Weights of a small transformer language model.
Size: 5 heads of 64 (1 for keys and values), MLP 1280 SwiGLU.
Training: a variant of Muon for these matrices, 737M tokens, 11239 steps.
MLP neurons of a small language model. Each row is named by its layer, matrix (gate and up: input weights; down: output weights) and neuron, and shows model dimensions 192-383. Each number is 128 + 24 x the weight over its row's rms, rounded and kept within 0 to 255. Numbers have three digits each. A neuron's up and down rows have the sign that makes its largest values positive.
After each neuron's rows, "fires before" lists the tokens most often just after its 100 highest values on Wikipedia text that the model never trained on; "fires in" lists the words (lower case) most often at its 100 highest values on Wikipedia text that the model never trained on. A number after a token or word is its count.

L9.gate853:157136142133141102157107119180088110119083082133129115094184159121147188110122138144144117157155153134190109106114087109126150126108088147124131119123144133098182135135133089068139119125114113147113106118131177130163110165120111152134108078128120135158126125136108103124115186134132118131106135068144135131156121147123140129118145100104107100088112145122148145127165115186130151137153148151148123145109127128140082117120157135158129118102130151120091151106160144160116112133104107155101137132118154092100134149171142109133154122167129138144139134123123158101143131183144124151
L9.up853:171131099125113132128126125110086128110108118136137153123108132093146128118095152141129105148120095095126119083130157123129119187122120165123167102090149103148183106083130113139132123132155115144116129112142129155172123131151122149152142115132130148132128117120104104143161161115119123102128114114162170164167147115139147125137146106128137143132147144132125183156086129111122173105156113082182123149132066099209115122146128107216110142144095116132154134127162136135142070140132117094143147138146168129138148166185157130129128119147109126119153136146110117132132148153172101147
L9.down853:071137108133124156083148136115182108165107097145110164110115142145101118111153136119112098124135136150137114154138106111155131089126176107131140190134116155122100130109111173138081115122123131145166122138095043124122161110091141119090126147148112123115131106100106159123121129139165115131171123093112103091119116083111076144131112102175140103181149083132143098125122127139139144159167099122080126092156135143086100122127114102113136133084197121107142149150135140158109140126173107151159077142111129119122107108125053143132131128132158096110101122103099136148145114118105112111
fires before: "," 29, " the" 11, " of" 9, " a" 8, " in" 6, " well" 5
fires in: "however" 29, "as" 29, "which" 7, "all" 4, "one" 4

L5.gate860:164098115123123117131122147065106105104119128142127147129128123140122099096134115166109171120117150077110137124125127145113139102115146115103161132149100145068149122100129064106148140123130138145119101135117121121136078101145172136098161131149110137131136149137085132123145108114113145120216137138166103100077094099142159111137135150113123139128147106110109081120095129089119162112129139120113142143127139130127164138159121112099132107097150110114100124117139107142117160174159093182144118120126126134147133115090135167136149112105105130104161134104110136080106136146077139171
L5.up860:184113126108114146083185089112153134135132123112096139148142111156146095099144119120143115132139116103108107076121093161155099105098112109145149132115143122137140146090147127123099115130129142151109087098138109085108156133135096122118176123149131175183149150101114175131110099127162135118179143155134157126107151137135099119138172085114166153130099117123109151128135179122095178110110115124133150154141158139138107153118128144133094142182132129139174142120166108153117159140094167092153153152137104111118116102181169159093178114129122117115114133128130152122146162100141157138
L5.down860:080136138133114108134116142163137134157142130110144141129143133151123134176120131128133080117142138147093073113180130124111116149137117135128117100133157168128140147146136138102086117197138122116138141163074128128152164091121104148119113104130153091079099116159119123128147130167171152166088133109107108109101175146108100107117112115167052168155143082141124087144140154138131058140118159113142062143105117119121112085119147121134164128087128095165134139182125104151169134113128125159147126137142145135127133123140116126079111154115126110153186111124123106131144112144096121139
fires before: " |" 27, "," 12, "%" 10, "." 10, "%," 5, " (" 4
fires in: "0" 25, "1" 20, "2" 5, "140" 5

L5.gate585:097134139097144096105152136131138109127143141153111121129128151126132136163131131158117085135146148150147160100145138050119167121095130109136161120146128135116099131141103171109129116131141173099114101125162083103105138179126148100088152119169171104100112125132155116129103129139154145106100128141158150205111110068110108150123103127108107099143110098150087094134147136107166109144176106109156129134149116119166098158101104096101136099152149131077177141165135099116158180162102118147140092133137149121144096171142131144110137098135120155133171135140116122165090172195166152106
L5.up585:160115128155115099103104140104133147125094150092141106138111125139115087122121180151147131133143099091123161124133144151118109166128116146113144124109153176103092142128127141164113167128162141171126101156129129119104147180142120103116118122157130151139151132131142068130109145097161138103117108115119143138154092139134101130111108093115097104175119120105078130183165119175107128132129110068117131136149127147079117118091142144125128149190134125130109118143111124153125149117090162114106095142119163145177145101099124123093098092139152143174136152072070138135084152127113144106
L5.down585:134129128173102144116151135135141068142158126133141140137112141108127114101122125123164097135093109108132174136178120126113152118143091099108175120146134118110132110153188092186082110148092129154096142137111130100115111117120143109102134111145161073193143130155146142123138167125116138124074124129111137144109138089086125183081114124135156107138101153168101067068151151141101135117146137127142118158128125144130148106083118115154122089143139132144091134179124121149139136122111116128148118120117134090140121120167104083130126070079101108143129143162135102105139175099112121135
fires before: " " 46, " the" 9, " of" 8
fires in: "from" 42, "summer" 11, "february" 6, "fall" 5, "between" 4, "january" 4

L5.gate685:144127117136104174157095121118159096077106130136120130141149139132151142139162119171137153154083113165135116152167117104105161117152110089132128150089103139138132084120191122104117120099148126131096184101100115128107153150111152148136124106100118100127151125091129176117132177146110148105114122158122105110147148108182134141100146136111125137147159139106124103137135104121144139103114162123136138130133125143120091107147112131091116113143145115118121146145120111124114117116087170122166112118126153099143127092139106156133138136116160127182119148166135127141159146142123143075
L5.up685:097140115106128135148099146161104099152106130142081137172141136146151082110141121132088104111113158113146089117104138119192102181149108124153103149113157147103107128118145107140125087129131129163106112110126175130119167125156170129144175088118126142096170150147131145150110140126139137141097097104100131132093160098103131054093118128107122130155145129144162100186090155143134155130148134156152116157135113166146142165140068129172116144135145137144133092098146079107177119155116145130150161171111109105124146099157094149161112158112142071163117140120136136148119115191149133136
L5.down685:090125153061159076115100111079099138137159129140148114152173049168103110132131126158105119080144108148138096173158113127137143091121072142184129122165113137133110109141154142109103115090166146144103124140135141120153128111104087152095118142138117140099174137107129142108149154114127153124145125109099128152155110152135163104168147174111086104103109121123127117155116150110129159146103122149132133114160127131116092127160135141136109131107079118156139107110103123153120136119172148152121151137093110108127113157128119155124162150166172105083134116130110116115166169141108138090
fires before: " the" 43, ":" 18, " " 4
fires in: "of" 75, "for" 4

L7.gate971:143125086151089134131107128117113140128109164140099140120125071132136148091065164156138138131117091117138108100129097098124094165142155122120128110121133138144147135180098110168091086145087095138130154118139118149150147142116119124199155099133151098152078124101143140141131141142140128122149092101127143127145133132072117123108137130109106126140114126074136131149101099153131127132145085141169063141132133112149131172122156150108136147161143123174097092143197087118140129128156124104120098112105094143160126163162098153129140134104166123140142168144090139129131142136140092128
L7.up971:142135154119140173139141167106139081138135136151150133112141175137140114139141110116121146122128121151134124149129121118111131135109141120092153115106176123133150144158151121124127086107075154087091126114116137127126158154149122168139126120109120144124125118151124141154099142159115146179132130120086123111121111157084113099115141134107129102128138138086134087095079133155169125158156143164151143126092093139110130097127127145100170103125132125146104120100149120115098130107071132182121143153113122155132136127158158127115143101121110105102137134144125170110124150104140143127
L7.down971:127166175147123164094098089140149124124104133129133150130118098096150194101111160095143113122154167092124106095110141124125141156133127106127114140130162127124159140175169104163153124133091128128146138125145123105169094106120149106114124152126156123144093162114136122146114107100123136094148101169185113115166117133145136094117138132106126088124151091149099146116113097098128128103143118088142165122150138181091162109124134115107100155166088096128139165126080129097130123088159115089122147093135132160139128172122095176091129111126119150114130073078125137151146124122156136126
fires before: " " 30, " the" 13, " a" 7
fires in: "in" 83, "after" 7, "within" 4

L3.gate651:106090126127071103158121172149130127098125112108126137092116131151110126172126134107131117099150155103117144112111137126194139170157127153133110152112125133090159138107115152131131135104144165158126108135149130121116125057134116140112136143140144096138132133112133161137130085073142086108167136113174139100117135129100121136131119146117150123125107132105104142128110132131121120083073143113126105152122087148132133149119122105120104108165150120119114135147144107169136073153103173153152141126119061091119096151082128119144144141104127101130113159153126117152139099144136138143
L3.up651:139130158121095148088101113130091126069122126143115132114111131148131078120126130140140127122127166131087126175123087141124088122136111166163120163150124120116136149143174119125104156113130143109126115155132151181139119164110144115137151148145137127093135117127118120160118131094065145142133133133156091126116149098154128156089111147133069131145128121117156158106141092176129125130114125123116111145127136141150159118148153107136141114150108083136155117118139127096138139127127137114107149138095143076129155084124146123125167184118123150119128091096152147121142163114200166135
L3.down651:107137136119106097149110184131142117080170115100155132160155111141140087148074162130083097133097119132097132133135136112146155108160125107125135143113133147102103147138166182150115123155137102107131095123101150110141164128119116107159114131073129091116084132155147139136124151093093177070109143147151146138124147142109095113137091156141116142130143124078134124120152123182109089133172094090095132165102137102164157152124126169102179121109129150134124141138136152127171168122130130125133150135094172150140176147112110127085123154144123115157076159117124107140116126131151160115
fires before: "==\n" 22, " ==\n" 18, "==\n\n" 8, " life" 5, " ==\n\n" 4
fires in: "career" 18, "also" 16, "history" 13, "background" 6, "early" 6

L10.gate492:111144117100143070149134146107116159112157122090116117155112126116120107095133157101088155123137153164146100079150127109116081107122118098119119105139138144138095122148138156121149111111107147147166131138139087130147136104114124145122140076130138181111116107189150124151120130142108152121121125128134137123129144129088117093132137113166135115092103131131113125138103104164179145126148151125158173122152157161123145130133116132129121132116099127050128162141155130134115141137170112155117137093119124107124175159143102107143123161132131157091080133145126143070149144152136086163
L10.up492:134075110132097142132121140138140148108113125150104144113129181094093119140116100136141121097118130087104138187109135149113145109158072167153157159129130155151103113128125119146148148174100139108101118131108123130158128204151153132137121137152122129125088159149136126152099130140126151148119157104127120144124147118100143162134137100103125103087134117103139150113125123139116154186074083167109119147112164057114137105145110135161137109155110133125133086174082131127126107127147153096133140118130143133127108144105106116068125138155145097159131159114093109069127154131164095148
L10.down492:151116142096116123149105145148121113160141096107140130166124129153142133117095130152115149175154133119143140127088143139118176136135111125155120120127144155143130149167125135135132121098134115136145146130090153098102145123169170148120112137160135102119140190116132116163151105167112112130088130129120102130121111116122082108092119104148150150135116121176132120112104139119150124128094117157109108099103137142121077112086128174083117152120102083127128114125127068098144176097125149133122117135176119137094154134136106148135153124075145074124152155165113129193139140126100137094
fires before: " the" 40, " that" 6, " a" 6
fires in: "at" 41, "during" 12, "of" 8, "into" 7, "as" 5

L10.gate161:134139114130136104097056124154111097101147143148128087137090157097139145122157120129184080116095117160130154190140146114116148148114129129092160116096155095136109090150060085137139174115103114146143160122135163163121115107140168107138105143169137120132171173091126149155145130131126122106099137115142152193151084131132139134106151124155135139113175149153099147083124133120107116099121089126154126118065159105134125138155132151138149154160142144175098152161117100105114163132140126142125095127100168146144107115149107095118113119143162132156107155118110125116107125129143118141
L10.up161:094118118184118127157125142091146153133183150128123126102094125145093109148139121118147133146139091100146096144130147119122092148106078132101148154134144105150111122180090125177081159129113083130117155127100091095179172111136143115106146111102146135140161177162095101139139127132098090109174150116118172132140127155142103108119087099144139169101159139110076139139145117111135156077146130165121146095173128149140163131157122151157099137129110116128144147161081119152169138169087110120121168160117115086160089079113104109135113090083122094122143097103122149131124110132120109132
L10.down161:127138154133127152133102100125101144119115122093142118148175166131119148149135167135138147190135129142163110180126096109184128115112074141121110103087138156133116125203152098130096177135088117158122105146053157124146104137125133128134125089145117149113132150100152134116151155162179118165142104134099136120126102122079157138123133131146135173157126159132137157108098124140088135137111120149107133139146102116093119113104127119121103157090132123137141138182123122129123115145159124175120080125086104109156156147109138113103121129136131116118151111160143152104128132102183145134
fires before: " " 42, " the" 15
fires in: "of" 12, "to" 12, "from" 11, "his" 10, "in" 8

L5.gate1156:146126164153123175117130098126175182150154166137113125170139102115098103136126117153119134105138184163157162140149114137108163103103145129122126116140145141125161139110121136078136131134144087135154099129097148079147176133153099131164159113124127145127155151118102141130127117127137085160109137138136123096155119149161141153150089144128119137104132155185156108113091107132174120143105118118107133186093116106163141137133165136093085126148091107128131176142123154148126114162112106147115064172128118155152144098132139082136077161125171104114108125119133117112140100123141146110
L5.up1156:180162181171082174122130095074162156157131121121103114180152082102102103118157126127108129101083167146127156144160122129083139152104155147149146156134130162119069129136138158100139120130101076170086124105085142084120139107134116106164133142136173136172140168148133129154084129126151145135162096103122155110157141144162113150076114124136118107080127119167123147097118131101113150153110134121108123145163086083156098159111165112106121133100129101152172125143156118127165084142110122112112131155120136165132118130110159133130117131142148131100107126151105090082158100107110156094
L5.down1156:171196124102114135147169146109133135133090163088177110129103141125157134163166165122096117111126140120123091134171172091119166130125129089115120080087143135171123143116108155124121136127156138190118128129126178109126109094126133119117168142151123154146140143123128134136103110157117141123117084162113132091149170101134141163152140105119157108131119121145173102108136127151103147126107123079145151095144125114123164127115102129151116100096095168152134094098133155145132130144154147142088181181135137148142172148122126109113130164095076135122084096160097160157143098146109116106
fires before: " to" 69, " as" 4
fires in: "due" 23, "according" 20, "referred" 9, "given" 6, "prior" 6

L7.gate978:104110111145148112140075137135166099113126084153113146136183132164106103108166129125087162181103150109150089103088119132112111117118130132135128157091113115113150124164123113073124151156152173122150169112112132146127100122169143142151129141153170132142123139141092102110094156144128117143154148166139087115157107151117123121122168152114146126132107141110173085101127166139119104069124108155120116140133114121135114152136114145109167135153092130066132168123105128127128137103136113092102053163117162149102125130106132138139128088158149140155111136130131139127073121140144108139
L7.up978:148109143095101108134133184121132076148119172151115087120143111098150127176168195114127159143220155171116137153137080135145136113113085141102126113128095154121127146126131161115110124136105133106108125112112153135113141127106137153102128134112100118145097094147119153132096119119114099165132135164134150102051118167099089115152121092139163169143109121118112134172115136116142136126116142130097179143144135133090108099144119093111132117087108083151117107133129136158084120109153160118112086127129152106126106143114133106126114163107127172111174097150149160128143170133149140142
L7.down978:088111173150129144082108124158131100126135067121174155126148119176147174112141151088136096142130135140155095128140126101138128112061101135123102127164121132117109097138123141113125156140151142143144142113120148117126112133133084128145141113132089134120101141122163107130199101120164154094121124116156096106148132135141115119137132134139137122125124133110161147102106139097103153084087150114189102099156134159099184099093096107101115130144133151133163153139124072097124094151113101110164149133158150129125146146135124141127134135136122152121089091124146182132091145117127137136
fires before: " a" 37, " an" 12, " the" 8, " with" 7
fires in: "is" 47, "was" 10, "contract" 6, "a" 5, "by" 4

L5.gate519:133106122155118166123117167136109140099098192090078126126150114149134080163127144128148155131066121147112118079088149065124163099132123121137108141170114105124119121125128177110158110092128108140145149104101139129122149121122124151157138130140129129136104136172135126105137137110133130152128102157170158118142155162102143113111144144100133094124134126102090146104104140138111112109131155164137136128144151108110094137105096151113138109173147105123100143177159105165089122107155121084103129141145113111139089146164153167144154159135100132114131105133127140094177117140179153093
L5.up519:151140131134113115155171145157140138112111149128140114133084095094089103133103141165114167125112154111120136110104143097157106134120130135147176146157101116134103124142131120098142132112130082118119117153113124125135146110172075137142088087127103129147143137115140153141113172109144137136097140168113134123155130111157116128111132128126134120099113132145108169151117122108119167124103144174117125112178148174102064136125106128108122138123139132074146109144166127087156144106174178128120165145168108123135139123121150170152102121095103114115136110146170135130151141144134167111
L5.down519:175120117148107161185143164112140170148129145107107090159118133135115122075092144154131102168138148163104138123114105146150115118163149185120106116125164138201092169145107132111083125105151130125132103049118080100149145138138127154163108145070104113137123161091144155113113141146122113148127157090160127139143160132148128084145088135140109164111172095137100151131162158159092143168128154162125145132114107133131087139124115111120156088139124108102101157098155167183145140105170125139102160136212090120123130109145099082163123112096140119104168135103142135128139088121137139085
fires before: " |" 41, " " 7, "==\n" 5, " and" 4, "(s" 4
fires in: "team" 22, "name" 10, "location" 8, "work" 6, "club" 6

L5.gate752:110133157116102150121102163094127141141123091117133131123122066210136140116056141134131110113102187132166131150124117133114140121156171102084159127139135123113140126145113167193130142100153112146075113162128157110100102128122104128122161121097134155143104139130108134119121096096097164115120129141109138126150112069141153124084110161119150103102134129126139122139136128114091130164091123149127154163139122130110124132153105151062088125125142141089125118137142171134110089131134146091127123165147135073105123136109112129132143135129141187140098074143129149116134169176098083158
L5.up752:141137130101129120131129123143098129157130108128135142104116115121141101147145102127115130107121124126169100137099122181164142163141117150146131146151120142095137120155120150130174130141130151126106107109136152143126106119120139108100113105136111121153128173150096118144123132125102142129104118106128154139121142117126151102136168170118182090150158133140121143106101091120121143121166134144119137095139095108148130110137146121096167119132078123130103188097155155149148139144111149151175094138131131116124122119111123163150147149125127116152129149172109097124154089150119125106
L5.down752:111134168108104163098138127166138134125132154123120117109134103163117140122128128144141112105129141163151100163131129087144121156170132145091094172127100147118160141154104137130152117148098135129062174136140142087093174122126107125101129128129152109166115139104145120125132125112131144103149162094150121122130121145135133080142087086102107108139139162159127148139116146146110178124161086148121142124118162092131141144115139091166166107141145167077145137111204128139105106127121068122151107127101079158119115109130137110097079097129164135130138151082104120162127180126119115136
fires before: "," 27, " |" 22, "–" 8, ":" 5, ".\n\n" 4
fires in: "2024" 22, "2023" 22, "2026" 19, "2025" 13, "2021" 6, "2022" 6

L10.gate30:148127091178158121090143164105133118120124119100092122115124144146125119144110147138138143128171104132140158153129136125127122147171108151123152120123103140164112123139109142177144100156104169144152059125112125120097150127110113125112151116146109131113106123159090142146169154205151131132190111162132144118140089201119120111139088127150134116133113146151127109120110144121143142155167135092131178114123125142148124171144117151112108127111156151101129102123111128105121183167147119127140083117109172130128160170147091119113161086152137162150123176109132132110151138140136169091
L10.up30:116112133162130127147149125084115164149081134113152147140158123137106114123144103104144154156119072122100118135134161137119112150121139096163165140129162149077106121084141088160093141110084096166049141131123101137148091135106129111126148171111133128124100106120138110142098147078146136105174130128157129147138106158125137173155101137146126116137130147109105084108096125123148159129156124090152163136160180106105113131148140129105163153139155147140152159113126130097148144122132122073134135139125149131166123155160157084144137126171111108115145086156132138087118135123127141123
L10.down30:149120193139088108110136151100174163099131162079113160131158092102136138129115096145157150123141112124125071168100136136131127127142126138105132108166109162164135120138143090146142143101142147133141089108156118086117153125128154132125105173126112144078121139148111104107128157180160127130136134162124139132123090128115087114086120100134149075125111111117111125132139160103105104129173147125169143123137090109095092153103126153084150179122125162096118138123109102131126151103144134112123072071105171123098111126118082114122149140133165109130096118174115082134067117151118190151
fires before: " " 78, "," 9
fires in: "july" 28, "june" 24, "august" 17, "september" 9, "may" 7

L9.gate1012:123131107127121137105141108156126129125078171119131142104159114109096101142135104105125154081138113136078145124142180100120163181125108092129117119143137116113095125096149142153155145144108136127100100094141133129144113112136114115095177142141129080133083051106122134125158130074113140200100127117112102138148149139167113165131149132128176132121104116127121116106124128104128147081113148142134107146142126112102094121179136131125149148103123149121109121064117164137117158123101148109124118138111130121119116142129159087106118133168105144140165156139161113165079127164126126128
L9.up1012:115102147105082104145138133154114100124143141168116152138124192091092116137117178105120151116126145132133134102130171115124125160174138102137115118088149131127111125145150097090129128118107122127115153131137150124106170111129065128082121139142141123120148109161086135127106150150128141149116102163189138144164144099129134157126124133144164113119133111166141123119079179152100103113179118095135128125123131114117115135101141098123120119126120081145151119112115126135132095127129097126111137123123101103137164134108091157126130128145112118176139140114101106116132172154130138124
L9.down1012:145093123115169130163081127149159126131146107099135127118144190123123124125148151158136121117124139108146150151175147126163099166119120115083133125110142147131102116131080155079102184126147112120131117147125199115112137131128136135156091126109136141137095148121110111101110120108173120181187099119090106086129127141119133139127135148111114134134087184140125133128132137128127148161132139168124157145132130117118188128110169120153116157121133145126098153165109133190163148142128123166103140098109111142099121136138123137122134118119121114114113138100141143143095121076089090123
fires before: " " 72
fires in: "november" 31, "september" 28, "december" 14, "october" 5

L7.gate678:155110124157132185168096127140118147155111193092126128100135125097117102154184096129136179059132134122129134129158176059108146129085174102114118119131132117152103176067141120122103157118164091119122073130181126167109099099159137081149139135115121108120134106085101068105165137123136135130205127162114126121060159082139123157179144113123173142102099142086120111150126141130072146105138139147136132118074150179114151125137178159125120115138124091167122165122147126142114151112118095148104115094105113126139130132121096122137126123106109124152095116078132094132114102130115135124
L7.up678:116099142122164119104116147102151099126146121126159204131090136097091157158149133131114128107146137078141088121166069116087111136138139151155144116135153099137101137111105102189115145137148145079087125162121160155086099103097154084116124066157129141130114143170155126124143160131110100148142161170094115155135133137120122103125138100169100109101123122170138100119126116121114161105149134129105127111111133153060154154131103152150132134128110126139106102177081131148141080144148067125136131079142146138165134131157118141129156151114150151113119157163071126132117126098134149112
L7.down678:165157147116171088136137076144153134156115158152139137135100135130121102145151117106164112162111145141120137111131162145149151107079128112170130106158085130128135101142112112107124127134128109095070153102130155109164134134119117135122108100112132071151164165151126135144153114143087127140131126139127144150141138104098100119136124127151120129106162134107154132150131133126151137144204116123181108159138120105140111170133110148146121149133133171133121127136124156100156147113082130121120173118124115108132168139113129167131085140137150166139119133201172110118161172088159162151
fires before: " " 27, " the" 23
fires in: "of" 33, "to" 25, "in" 19, "and" 9

L5.gate1049:097162149121138156154134101129086118133115122125131151115098074108107099165111089099122108181111151119136119110102124179118149166149125139097130172153119132164125127145131114102146107124133124080145058160174120098180130157112148095087118144128103152160117163148104146184068160106105133133105116073181135160142093136136140183119105137136162134124143137190120156118106158109081156146118102168150192102194166135116134114101157139073113131152118126134118119129169124138120092105138142128129161154144115137121128122135166107161113153147126126151113115140126105136150134143140136130
L5.up1049:128129112110073125113124137119116120199100133121084163115132152129138082134147191093111127111113137118148125107082115144102160072123140132125127142118165100155140131143149132166121094117099091143148160130151125152153108162140110122099171111151155127175136133133100091147118138107149151160135077148121126108097109095094137104108158109150124123136123136141149150141132153131145147123119103158136136144105106142100122111113153066151146131123138102077115092138095182153140110128132127123088130120085105112126139160102119125084119155137120119124138159153110126155131141147114105148
L5.down1049:141107146147158145158116135130129103136118134133080138103139074107142115108145172163136122144119118169128149106121152112110154174070172152089083142092116175142146092161173142151169074129121191124115120138114137121147127134126125147119100076145104100111118116159125141120115121120107161141113131135125132089124134158157169141141114138122139094139129143147151163136147163121100163101112071102122149154169123128089193108154100143130144093123103163150097116110120167117154147131134106113116121131119140138123132115131144134101117130127165197135153101151123102154126130139144132137
fires before: " |" 30, "," 18, ":" 8, ")\n" 7, "–" 7
fires in: "2024" 22, "2026" 20, "2025" 16, "2023" 13, "2022" 8, "2021" 5

L3.gate1062:125135109098119136115144150156143115138144131073112124069155096152091118125119146133125105098143133091108146124087177129154119126112122096107112137168098146117152163160150115124097074118120163138146118143126163121101126144104126155129160158136151103153125119156161153172142120116081151139139139113143135146100159134147131101143113099121149138125099155109120119120112081125159134145050142114125109137111096135147131137099112132149158125138052076161152116108174132193131119125134164157118131067067124118100118074139115148111111150122110095164121094140102094160090092152136142109
L3.up1062:101135107103109106134119163181106110157130175125106132125133111152153131134136131118154154132137122123105145137129139096143133086137135114100109115119138100100156094110168133168134139149134137185090164125114155116100085175140129131121129127130138150146129139082138116105102118115093107155106113131118102128135140145141142123100128139087153179128112128101156138130148129162125116106081138124154079145118095136158120087111098114119087085174121087092100145094150173174134131148161130142122146124103094103140137119131092184138114156130099153156238129118131144099134113133158103128
L3.down1062:126077101146138119162162157133125103130130129102106130111135169130162117142140099150129104153124140110146160136117139146116154140112101122162143147144167128112123098131152159153104129158144119121090083136110131129142080127146076165145129115095136126152143144060125153140086105120167122191155124119153127147134098108122153104106140111141088144086116131129187139082148139170118159132171126134147133137172092145172067154123097114100140114120169139114118156149122142097108114164195128126122166114115143155115147129167133144121158135144081144135175193127144168124139157153119138118
fires before: "==\n" 32, " ==\n" 22, "==\n\n" 9, " ==\n\n" 7, " life" 6, " and" 6
fires in: "history" 20, "career" 19, "early" 7, "biography" 5, "background" 5, "description" 5

L9.gate786:082133126091084095134160119109110166144087164129116156113155108120111116141124154141105061132132130194141102105129160175136130104166135163110105153138142129122142141140185130131076122138149120088135181121145136122135118156124142142102116173138131130128149174134115142118140116098108151113098158170124159148080116113171109155098138127125092153101114109144159143113168122083121122129083120154168163140139115098125123177146100122133124094154126141142160096117182105053072093166170127105109091131125114085126106091124146166103134148113135150168135119133121066115155161156106123107
L9.up786:148147144103128127151147171115138107138162112135156126154075110101136149133096113135138168138109113088144134165092171137137147128132125097081144121116106130096184118115109105110115087073126130121093135135132172137153162160103130141155112103185154091117143097098099127166064146149124144127072123120145125107151107087145096124132162132112146171158184131184166106079134092142162121145132147122148171160147087092111125159104107152142159126167108129097140138105138149171127109125099107120120169110143132084153107204123096114089176139154122115109108147140129119130159139137123115161
L9.down786:111141113128129117128136106125112130133142162154164169148125094110086123151143163116152116107101143112154092133137140123127173114144139129130125137171137117135134123136122141086112089134114140159138073125116182114094125104098152127138097118124136119097083160139160122109134122120149109121121136099136149146133131111084114131145135123155156150157176142117123146124134105135121110108134111128166159169133123140121118148159142123085129126106144121130193127123136143178124146157154077083125147151109107145111120150143144114150131177099100099125146136073113140105120156157132116134
fires before: " the" 47, " which" 6, " his" 5, " these" 4, " " 4
fires in: "of" 51, "during" 8, "among" 6, "with" 6, "the" 5, "for" 5

L10.gate494:154120136156128113136118109137145118119143163098113114113138137123144087146152143121142148125123057106130175092154114125089098147149122139135151137113160135110111134131122137150143179097096134163085137115155150182126115127173113097137103148152156153157109091104153152159126147126177114137138128136086109132171091089164156128137147119133125130109089139116146167120154134093107142148110149137088169127111175126131144179130113118125179105143112128094098121125145145124138133186082143131114135126151141120110078102146168103139143122135155159127148149121140186136107146157126145125
L10.up494:103126142152091123133167116116156133102157162136122122124114123142137149129098090102121115099168092081154122074131111149101120091130122085120118114110122109107111110132129100183095089137164144119110117080144080116121105165141153110159113151138155148142100132141137154140153132085110111115150124136123135084149123112152130139152099139131090120104160139149116104128163093136113119119113109116094129126140155160166159086082106123104120112139155133128152116163137107051126139159139092131148127129124130137159127157152155115124168117121134117104142105124169154136138208129078108114
L10.down494:113147128156172160099140131128169125149124160081118096115108080152102101147120141109130135086134130124108156107116119111073163113111104115121115142129099146116128156111126159150149081144092102159124115131082114112120144143108152146132142135071134170099132125107154149121133180123128136151126110147163185145136130116155088097117134150136111101134102108100136123153187092096103119157141135138131095136120150131127115128118120088116111114144154119109110113146121148106121121156140102143114128144131138143186140126120114115152104118122083133099087125122119121155121170102092102146
fires before: " " 76, " century" 5
fires in: "august" 12, "february" 12, "september" 12, "of" 11, "may" 9, "january" 7

L10.gate284:122125111146146078114119099112141134160153137095130143147165092156152117103108123125135169116145080142163105139159143100086127096169109113102127094095130108133183107123115082147200174106077154160109085118120131110143148102107092122126119131138128120090093118137119132192118130187109129145114117150178116103098149169077153151124122112102107118071103137125098099126120131094129104155135167140120138083181165158143144158079092142126133153132143142111138125114144130126102141113118123134142130114101129119117127105095091120136153114168135107138124103102150137137151141091105132088
L10.up284:143128140119158138103070156089132142102135105133126160118114091130169112111191137111176111129103134139110162101135133137123105142125103137117150164136146094097155157118126135077123152166109136122128104110131113188177126114104108129127167116149164113122055129133147130135129135129114114168088142131146123119107180133133139097162108185090136111122098143132129150140168095152127131134143165093147126156186153183105129175135131112080146145133117134070165104131107133121135114121151147125145129107090140148090098146106107113077097121128122132159080090093115140147150145150158170171
L10.down284:127126115134087151120154120112154120099160161147112098139144098124140148108105130167122099159124124096144121133158118151151103101138109096142199138141158163177157113128114138105165136140149085135100139120091117147130106109131154141121124143139077149110138104158126099134091100122117118173149115157109098097148136170119163131133143151025153114150136126128150130168153127122131123121158110136108108145149137170126149127152123149090137104135132140108134126085123123145118118121135118130147109123141120136150134136089091078134132134105150149118110123125152090100135114117173138150
fires before: "–" 93
fires in: "1" 25, "2" 23, "3" 9, "6" 6, "4" 5, "0" 4